Weights of a small GPT-style language model, trained from scratch on English Wikipedia.
Size: 8 layers, vocabulary 8192.
Training: a variant of Muon for these matrices, 290M tokens.
MLP neurons of a small language model. Each row is named by its layer, matrix (gate and up: input weights) and neuron, and shows model dimensions 224-319. Each number is 128 + 32 x the weight over its row's rms, rounded and kept within 0 to 255. Numbers have three digits each. A neuron's up and down rows have the sign that makes its largest values positive.
Before each neuron's rows, "fires after" lists the tokens most often just before its 100 highest values on Wikipedia text that the model never trained on; "fires on" lists the tokens most often at its 100 highest values on Wikipedia text that the model never trained on.

fires after: " |"
fires on: " "
L2.gate995:125187087132145139164159137165137088097143117171129127097117162157156114115127135094091081132152132170135177147180066109080124118140135079158112130134101136100144127163092042064118118106112119132112108136096147078047208108104180096187168101083145105133115132128121070076133190115209109163
L2.up995:129108135126148127136093064104100158129095125123183087128100121108108164078126139144067177154080092121092084115146130128158143151116167138144107106155163148072122111109153178141170102078109147098095123150177085186126116146153184172161117086168143127076151107116126145108070099133117121106

fires after: " ", "s"
fires on: "al", "y", "e", "og", "am"
L2.gate1173:143111075104138085132086113132153098155098087089141118170193088092144152095126121169151120184131186087153136085183131157189098111127116151210106116106113165105116085134067108118143083161098188123135113127120108111156055156106102127198107127184159150124124111112123103119112068123040140111
L2.up1173:140144113154078114135128138106132109107137094186159080101159146139058166080122137161104192147109060140107127066146170131132093114130139123135146043123176099052114130043164138142148159166022162128075082101153094113073144130076168162115145100132154115086150108147127162092154150159184086139

fires after: " |", "|", " ", ";"
fires on: " Title", " Date", " Candidate", " Location", " Year", " Released"
L2.gate896:131129121129114120124115138116132115076181082121186111101113155108157119093150164114095160167141103177156173142103143118116153159179156150147046122143123123140064119127081147090124173202085095122138120111146144173099173154128120106072128170143150157132165091117143110084146104168145159130
L2.up896:118117133095123135174127153115210104090167120149174163114094141109150138115123074155095183087134115137134108068090110147145105124156125152111125138089133118140054136154114154098070074170145126113173054130105115133135087130162136127126137141125160106077228108103171116142104133133122114099

fires after: ".", "\n", "-", "==", " \""
fires on: "S", "R", "P", "C", "St", "L"
L2.gate815:125196140224155154085160129139167116099100122083086130132186114133124111179164104090098187169126099141184126093054133164135192055134104117098130100128090139158124130123116063099133103143144096162112149150196145125119106144113144121047137085127120152121223101145139097178111133123134127119
L2.up815:098143101124130089127123136098139096129133118138102073085111131168146108118140073130138118191159113147112146118104148127104165097106135148068190116129135079159122200127166119110125106106115099145128121138161136143109134120164156108162110112102155086130106105144130098095132161151139107136

fires after: " (", "-", " He", " \"", " U"
fires on: "born", "al", "of", "be", "oo"
L2.gate886:134072142114073145169155097089168134095150171117117140118099146190166122137087114128056145144093067099108141115170135121144082111123116135190130156149121089132091156101116162119162143167147101112182101166097104193151143115122128114116104121162153059134141117113145112084129099127116103111
L2.up886:199121173133134162143104168120153108098115195190132118136115125095141189159104134130149145153089167019079139071136199102107149088083115116179129104145183107085166180081135169132161121151128129102096109138150116178127115083148190129136090098094107166130126101088135105093144128025085111125

fires after: " ", "s", " (", " sub", "-"
fires on: "ca", "mar", "ba", "ma", "ang"
L2.gate364:189101112128142119106090115165109142134136154160169084121088102195179045147126086113051133058098161100127118149106088136128104136048122094057096113160097088144160110139171139120103137128076067114143112136112107143140164145124136086156154135129149099120106126115136153198191149122107107192
L2.up364:161101131160117100122114114161038142167139128138176065128113108161198107184191111127085144067136145040102118122096111113109100095117122144107136113172137126120135103133168166160122134158111069145162139162071098121114124138087114129171088126117129127117114118069128130207170120138105108157

fires after: " ", "s"
fires on: " ===", ".", "ro", "ran"
L2.gate459:136106091159077162116090167190146146121194103107128123101182081164117084160094129142137131097073107138143123148167156120157133117138096122109144087117124101139111132149135108112156175137132117137124175118089133144157106086106099117118115114138175094105080181095092108108098079107137178131
L2.up459:153161125159141119154085157172141141152176093149188127151104130175148117156136112084177170136056111054107139157131097133201145107177129159105167148118145128119104150114143116173169115083118161203157103112149141069098135150101078126131134157105153116116123113118150119146155078150143175124

fires after: " |", " ", "–"
fires on: "8", " —", " Per", " DF", " FW", " Nar"
L2.gate1178:139145136171143153114099108120082123130155127174189170188039160122169126162139140098074149121180156193096084172132087144137154143111126097125090066131133163139156171106122125106109116162153149104146095085136140106158120159166161095140100078130152167161152061123109138134163100150169127115
L2.up1178:070157111138122152161020143126123126143138097136176146195075082110136175130124099109079201158095110182119097150112107081100156094136122166084109130205125113111141118107150158170104143110088138099089106105160159126153152176126147105145125134099138156153139052099116199104089150136162110122

fires after: " ", "e", "4"
fires on: ".", "ice", "pe", "ach"
L2.gate610:164073170133095195123097105103165129167150081137109084104139112147046084131187080156186142178135155152148152113183152085139108175158045161134112158125107085171144131137148051147098128157127121171132108145098122136134141062106039090101055163118170138173161129143114181153135075142075188138
L2.up610:107108103064129143120183109123164126173107117108101136091144123150112091193146126146129107106125101058117131125131148154105103122098041084098143113097104156138084143164134116134139152167120137172127171154145139162064084127106095098182121102126157117180031152171078141198173145141152157162

fires after: " ", "s"
fires on: " stage", "ale", "tra", "arm", " Col", "stock"
L2.gate1257:141160114120152155110200185098132178128138112172190113138194076035135103154129139118206133137123140106198142132141142079130126192131151070164029126122100086127108158184155152143121083159078164172139137128036125130127110062098099136178125162121142168150124126123166158130095122121116127116
L2.up1257:162097142117136126117068138205149125151131132129147145128131167093137134115181124138167105116144195144163071166193118107124105069113113097120035142116130125105124108165118149133077037179078136125110127103081164123069115137140126107142197141102120177105166156129144103178087037135031130150